python train.py --n_layer=16 --d_model=256 --n_head=6 --n_kv_head=6 --head_dim=32 --d_mlp=1024 --vocab_size=3119 --activation="gelu" --norm="layernorm" --norm_place="pre" --norm_eps=1e-05 --positions="learned" --qk_norm=false --attn_scale=0.177 --bias="none" --tie_embeddings=true --parallel_block=false --init="normal" --init_std_qkv=0.0312 --init_std_o=0.00553 --init_std_up=0.0312 --init_std_down=0.00553 --optimizer="muon_variant" --lr=0.00488 --lr_mult_o=2.0 --beta1=0.93 --lr_head=0.00751 --warmup_steps=200 --schedule="wsd" --decay_fraction=0.892 --decay_shape="linear" --final_lr_fraction=0.02 --batch_tokens=[32768, 65536, 131072] --seq_len=1024 --doc_mask=true --train_tokens=389900000 --steps=5688 --dataset="wikipedia_en"
MLP neurons of a small language model. Each row is named by its layer, matrix (up: input weights; down: output weights) and neuron, and shows model dimensions 176-239. Each number is 50 + 15 x the weight over its row's rms, rounded and kept within 0 to 99.
After each neuron's rows, "fires on" lists the tokens most often at its 100 highest values on Wikipedia text that the model never trained on; "fires before" lists the tokens most often just after its 100 highest values on Wikipedia text that the model never trained on. A number after a token or word is its count.

L4.up672:38 35 70 54 43 36 47 27 41 47 38 49 37 60 53 53 48 71 66 59 69 52 72 69 64 42 52 42 50 61 49 41 52 67 38 57 27 48 64 47 53 57 41 60 56 18 62 67 54 71 63 32 46 59 26 26 57 57 61 60 34 66 70 51
L4.down672:31 61 20 47 43 46 53 19 68 62 55 47 56 44 19 43 45 36 82 59 55 75 21 64 53 61 50 43 60 29 43 54 39 58 27 21 47 60 38 42 50 47 64 68 31 37 47 47 47 55 63 77 57 51 56 49 53 65 57 33 55 68 47 53
fires on: "sou" 21, "nor" 20, "ea" 9, "west" 9, "Sou" 8, "pos" 8
fires before: "th" 27, "the" 9, "ern " 8, ": " 8, "thern " 6, ", " 4

L3.up955:47 48 25 44 31 65 42 01 36 68 43 32 50 57 29 66 70 59 36 70 51 37 69 60 37 49 50 57 28 34 42 53 41 39 38 35 41 37 58 74 45 66 33 49 48 51 56 50 46 58 29 57 54 68 67 39 35 45 47 50 35 49 38 58
L3.down955:71 54 47 49 27 45 46 24 51 55 36 41 44 37 37 57 54 45 40 61 30 52 55 36 36 32 59 47 53 36 41 42 50 33 27 61 64 68 48 60 59 48 48 33 70 51 67 42 37 49 34 29 46 61 29 17 41 62 68 49 51 59 67 71
fires on: "et" 53, "=" 47
fires before: "\n\n" 46, "; " 8, "ts " 4

L7.up864:38 61 75 56 63 45 28 49 50 64 54 65 91 38 39 48 55 29 42 62 56 62 35 36 43 45 40 73 47 42 62 43 41 43 44 42 63 48 23 86 52 50 36 33 53 51 74 61 68 52 60 14 25 70 39 42 24 78 55 38 41 25 36 50
L7.down864:41 47 69 45 38 13 42 60 62 67 53 53 38 73 68 60 44 63 51 62 43 67 51 57 44 39 39 54 88 46 59 47 81 52 54 64 52 36 36 39 86 47 60 68 41 48 54 42 49 46 67 42 40 48 58 38 57 30 48 75 64 29 56 50
fires on: "0" 14, "el" 12, "4" 12, "5" 11, "2" 10, "1" 7
fires before: ", " 21, ". " 17, "." 13, "\n" 8, "to " 8, "and " 6

L9.up441:35 47 52 69 39 43 38 58 66 45 57 33 51 44 57 39 47 53 52 61 32 66 63 33 61 62 30 73 49 47 55 18 61 53 24 52 71 74 37 50 56 50 69 53 57 34 50 56 64 51 51 40 45 58 34 51 47 63 88 66 15 63 40 62
L9.down441:43 65 42 61 65 62 63 81 75 54 53 64 42 41 85 63 53 37 70 37 49 42 36 30 50 58 58 57 35 60 49 32 64 51 72 42 22 25 26 37 51 79 51 63 35 23 58 38 42 44 67 51 37 26 42 65 23 55 52 69 69 42 46 68
fires on: "| " 31, "0" 11, "|" 11, "00" 4
fires before: "% " 12, "+" 11, ") " 10, "\n" 10, "−" 6, "0 " 5

L2.up473:60 38 52 63 17 54 35 25 68 79 55 45 35 51 42 44 48 30 72 54 15 89 66 73 48 58 65 33 56 51 39 30 43 37 59 17 61 76 70 59 44 44 83 68 48 73 70 45 56 40 38 52 69 64 59 59 51 40 66 51 69 48 38 63
L2.down473:49 77 63 34 36 46 59 40 50 48 21 48 36 25 21 66 40 60 57 26 47 56 39 56 62 51 85 44 62 55 30 81 52 51 44 40 41 50 59 12 64 30 54 61 78 49 50 61 62 36 52 50 51 54 61 65 37 45 58 56 60 52 52 69
fires on: "=" 41, "ind" 19, "id" 15, "rit" 11, "Ind" 9
fires before: "\n\n" 41, "ones" 8, "or" 5, "ustr" 4, "ust" 4

L2.up924:52 39 40 43 34 69 75 43 82 31 63 75 49 27 28 52 32 35 27 28 59 50 71 52 34 56 68 67 86 44 28 30 70 32 60 69 43 50 44 48 69 56 37 70 34 44 47 68 63 39 56 71 29 53 31 51 70 59 65 51 49 76 43 13
L2.down924:72 66 42 49 47 64 42 69 56 52 58 72 46 41 54 51 47 46 45 47 64 27 56 50 51 64 85 68 55 55 59 42 58 65 39 59 64 53 35 20 57 87 51 85 36 72 51 61 43 50 69 48 42 43 62 53 51 50 57 41 40 73 50 32
fires on: "″" 47, "Californ" 8, "|---|---|---|---|---|" 7, "H" 6, "New " 5, "South " 4
fires before: "N " 22, "W" 16, "ia " 8, "\n" 8, "E" 8

L4.up222:41 25 43 44 32 40 84 50 79 65 47 31 66 34 56 45 21 42 67 58 65 56 41 51 44 61 39 65 37 51 57 54 58 94 75 37 37 45 64 50 45 60 56 13 49 40 82 59 46 43 57 62 78 36 51 29 42 62 24 53 55 58 89 27
L4.down222:14 29 51 43 54 57 39 44 35 27 54 51 61 68 38 56 65 38 74 59 48 62 89 48 66 19 54 13 36 61 18 44 56 44 19 39 56 40 31 48 42 62 59 46 28 61 45 50 45 61 78 52 60 41 33 42 64 44 50 40 51 35 47 61
fires on: "." 40, "\"." 17, "”" 15, ".\"" 9, "\"" 4
fires before: "\n\n" 46, " " 12, "S" 11, "\n" 5

L2.up302:47 39 41 51 36 48 40 22 52 63 37 39 58 37 39 67 47 45 73 88 29 58 48 45 42 52 38 50 34 37 41 67 85 33 59 23 37 39 77 79 53 70 55 43 49 41 91 70 78 19 59 82 66 57 60 51 39 55 62 54 48 45 22 66
L2.down302:54 74 53 42 30 43 33 68 59 35 55 39 41 28 47 42 47 52 56 41 18 32 44 57 34 49 33 47 56 43 46 65 49 21 56 49 42 32 52 54 47 51 60 39 27 46 73 60 45 38 66 76 48 62 30 51 40 38 25 48 65 37 74 55
fires on: "=" 49, "et" 37, "ot" 10, "Mot" 4
fires before: "\n\n" 46, ", " 5, "ts " 4, "or" 4, "y" 4

L3.up399:36 42 27 64 57 49 27 40 76 41 14 53 60 25 50 56 34 30 52 69 63 44 76 41 44 47 31 65 41 54 59 58 45 36 47 42 37 41 56 40 48 40 69 48 84 62 26 31 54 41 62 68 60 64 46 53 72 61 69 37 38 55 55 65
L3.down399:10 31 31 52 33 69 46 57 35 48 51 54 44 65 33 52 44 65 38 40 29 70 60 63 22 32 72 34 62 35 28 71 79 53 42 38 41 58 49 69 70 26 38 52 44 55 57 41 69 49 79 36 39 59 87 32 44 15 67 62 31 51 43 48
fires on: "|" 54, "| " 23, "in " 14, "(" 4
fires before: "\n" 49, "\n\n" 5, "B" 5

L6.up13:72 66 48 51 47 38 57 40 59 59 50 57 41 51 60 47 46 47 50 52 77 23 79 60 59 54 48 64 10 66 51 68 24 52 30 46 46 91 58 56 68 54 34 27 54 53 57 34 62 60 67 58 40 58 38 42 68 70 41 47 86 44 70 29
L6.down13:43 44 23 43 60 54 63 74 39 53 51 61 29 43 55 21 46 14 37 64 59 34 28 49 57 56 56 64 56 23 35 53 76 35 90 45 56 41 62 43 42 19 56 44 36 51 60 24 51 45 32 53 55 17 77 62 50 46 43 53 26 46 35 62
fires on: "." 56, "," 4, ":" 4
fires before: "\n\n" 55, "\n" 6

L2.up491:42 71 44 36 59 51 31 39 49 38 32 47 57 47 58 47 33 84 65 42 67 46 37 46 84 78 69 51 47 57 50 30 56 41 40 43 73 59 16 62 33 70 35 55 70 27 27 48 53 85 25 49 71 45 48 51 53 84 43 58 64 43 52 33
L2.down491:46 56 72 54 66 59 51 46 46 74 74 77 40 55 54 45 54 46 37 43 38 47 44 52 30 17 57 47 28 40 77 26 56 48 63 52 56 41 28 62 58 64 79 52 40 69 73 58 56 53 67 46 32 60 75 57 60 63 21 25 53 23 65 45
fires on: "." 64, ": " 24, "- " 5
fires before: "\n\n" 54, "\"" 6, "the " 5

L3.up52:50 19 59 64 31 58 41 42 51 51 57 39 58 50 62 48 27 52 26 46 70 59 51 55 50 41 44 46 27 37 56 43 74 37 45 48 45 22 79 46 57 45 67 58 56 29 35 49 62 25 37 69 23 48 56 50 65 42 99 44 59 51 61 43
L3.down52:36 26 49 71 70 56 22 62 28 51 45 48 52 42 62 91 54 49 39 70 34 74 23 32 80 65 38 59 71 55 51 54 69 49 46 31 35 72 49 59 48 70 78 52 40 55 39 33 60 31 38 50 34 71 45 27 83 68 74 43 56 69 37 52
fires on: "===" 61, "- " 21, "=== " 8, ": " 7
fires before: "\n\n" 27, "\n" 25, "M" 6, "F" 5, "Gu" 4

L4.up341:62 54 36 71 80 57 77 42 63 76 53 32 55 35 76 50 73 56 52 62 56 62 37 59 47 27 32 28 15 51 67 61 48 59 63 80 45 57 34 62 44 48 37 53 32 38 36 59 50 00 59 42 47 61 24 53 47 52 38 75 58 46 55 71
L4.down341:39 59 82 49 53 43 47 56 57 41 82 38 61 32 53 69 41 49 54 44 52 68 40 76 26 44 53 46 40 00 41 59 27 21 35 58 42 70 63 83 50 42 49 70 37 75 58 47 51 43 59 42 54 41 35 57 93 35 46 56 51 29 54 31
fires on: "ed" 40, "ant" 16, "ing" 6, "ves" 4, "ish" 4
fires before: ", " 20, ". " 17, ": " 11, "ly " 6, "." 4, "ine " 4

L9.up97:75 21 37 29 60 35 63 61 44 50 80 61 38 43 46 51 40 62 56 83 39 36 34 49 08 44 43 86 41 40 39 59 61 72 35 19 70 43 73 54 52 77 66 56 29 51 63 42 53 57 74 52 55 58 42 74 55 59 64 23 55 36 60 33
L9.down97:29 61 53 39 60 54 45 29 31 44 11 56 64 36 54 69 66 37 51 46 53 58 56 71 43 69 33 22 45 89 29 41 48 58 82 43 46 48 65 42 49 28 56 47 71 37 42 59 35 43 68 54 59 59 64 23 99 59 40 83 48 44 54 41
fires on: "." 61, "==" 20, "\n" 5
fires before: "\n\n" 51, "\n" 23, "- " 5

L3.up107:26 22 71 72 61 46 50 59 61 16 33 78 32 80 55 30 61 29 61 69 39 54 49 68 53 68 53 67 53 82 50 34 58 49 44 85 43 64 76 61 68 41 51 54 55 41 68 51 52 39 27 47 45 48 29 43 28 29 13 56 45 67 44 53
L3.down107:48 46 46 36 53 64 59 61 39 43 61 56 33 35 29 29 73 67 86 68 55 37 45 79 56 47 47 44 37 35 37 74 47 80 43 49 39 41 58 34 50 42 39 45 65 46 50 60 60 65 19 40 40 66 80 53 61 29 53 45 45 53 74 48
fires on: "sy" 23, "nor" 17, "sou" 8, "end " 8, "side " 6, "top " 6
fires before: "of " 20, "th" 13, "n" 12, "m" 7, "the" 6, "thern " 4

L9.up796:34 59 69 41 68 54 42 61 42 48 35 48 59 59 40 38 80 32 20 36 21 48 49 44 67 58 39 48 57 51 44 76 80 39 48 32 39 38 36 65 49 58 41 65 37 35 47 64 65 43 57 36 66 33 39 48 20 31 28 52 53 67 65 30
L9.down796:69 77 59 46 28 34 38 57 33 56 49 45 39 65 67 54 63 44 53 25 53 59 77 41 45 46 59 61 42 33 69 68 49 62 60 83 80 43 38 63 84 51 70 40 23 62 75 60 72 45 57 44 50 29 41 40 42 50 50 50 50 66 23 61
fires on: "|" 71, "| " 11
fires before: "\n" 68, "–" 5, "2" 4

L4.up193:34 15 68 73 54 65 57 47 42 71 25 66 45 69 73 45 56 50 40 52 48 62 66 36 66 30 50 57 30 64 48 33 91 48 31 42 48 57 43 31 39 61 72 59 51 03 46 49 47 35 55 53 49 68 09 55 62 47 53 57 57 69 71 69
L4.down193:44 60 34 40 51 34 50 43 46 31 49 18 64 61 46 78 32 61 24 42 45 54 55 58 48 41 52 69 65 49 38 48 66 57 59 68 76 33 52 43 54 56 59 22 39 67 83 28 76 43 63 48 34 37 79 34 48 57 56 29 37 49 30 88
fires on: "″" 38, "°" 36
fires before: "N " 22, "W" 21, "E" 8, "E " 8, "W " 8, "." 4

L5.up681:55 35 47 55 44 51 49 48 69 53 55 50 62 36 37 49 51 39 52 61 67 53 54 59 47 10 55 85 41 32 33 40 69 61 66 37 36 70 54 32 37 33 33 42 66 64 49 62 52 26 40 46 40 75 61 60 43 55 66 45 70 56 81 84
L5.down681:52 25 44 13 46 42 59 43 41 70 33 48 42 54 65 51 35 40 45 56 31 43 53 63 37 49 49 30 70 79 57 57 60 58 41 37 61 73 42 28 27 56 60 24 57 30 84 28 29 25 65 48 68 42 57 74 65 58 26 44 47 59 39 39
fires on: "\n" 96
fires before: "- " 81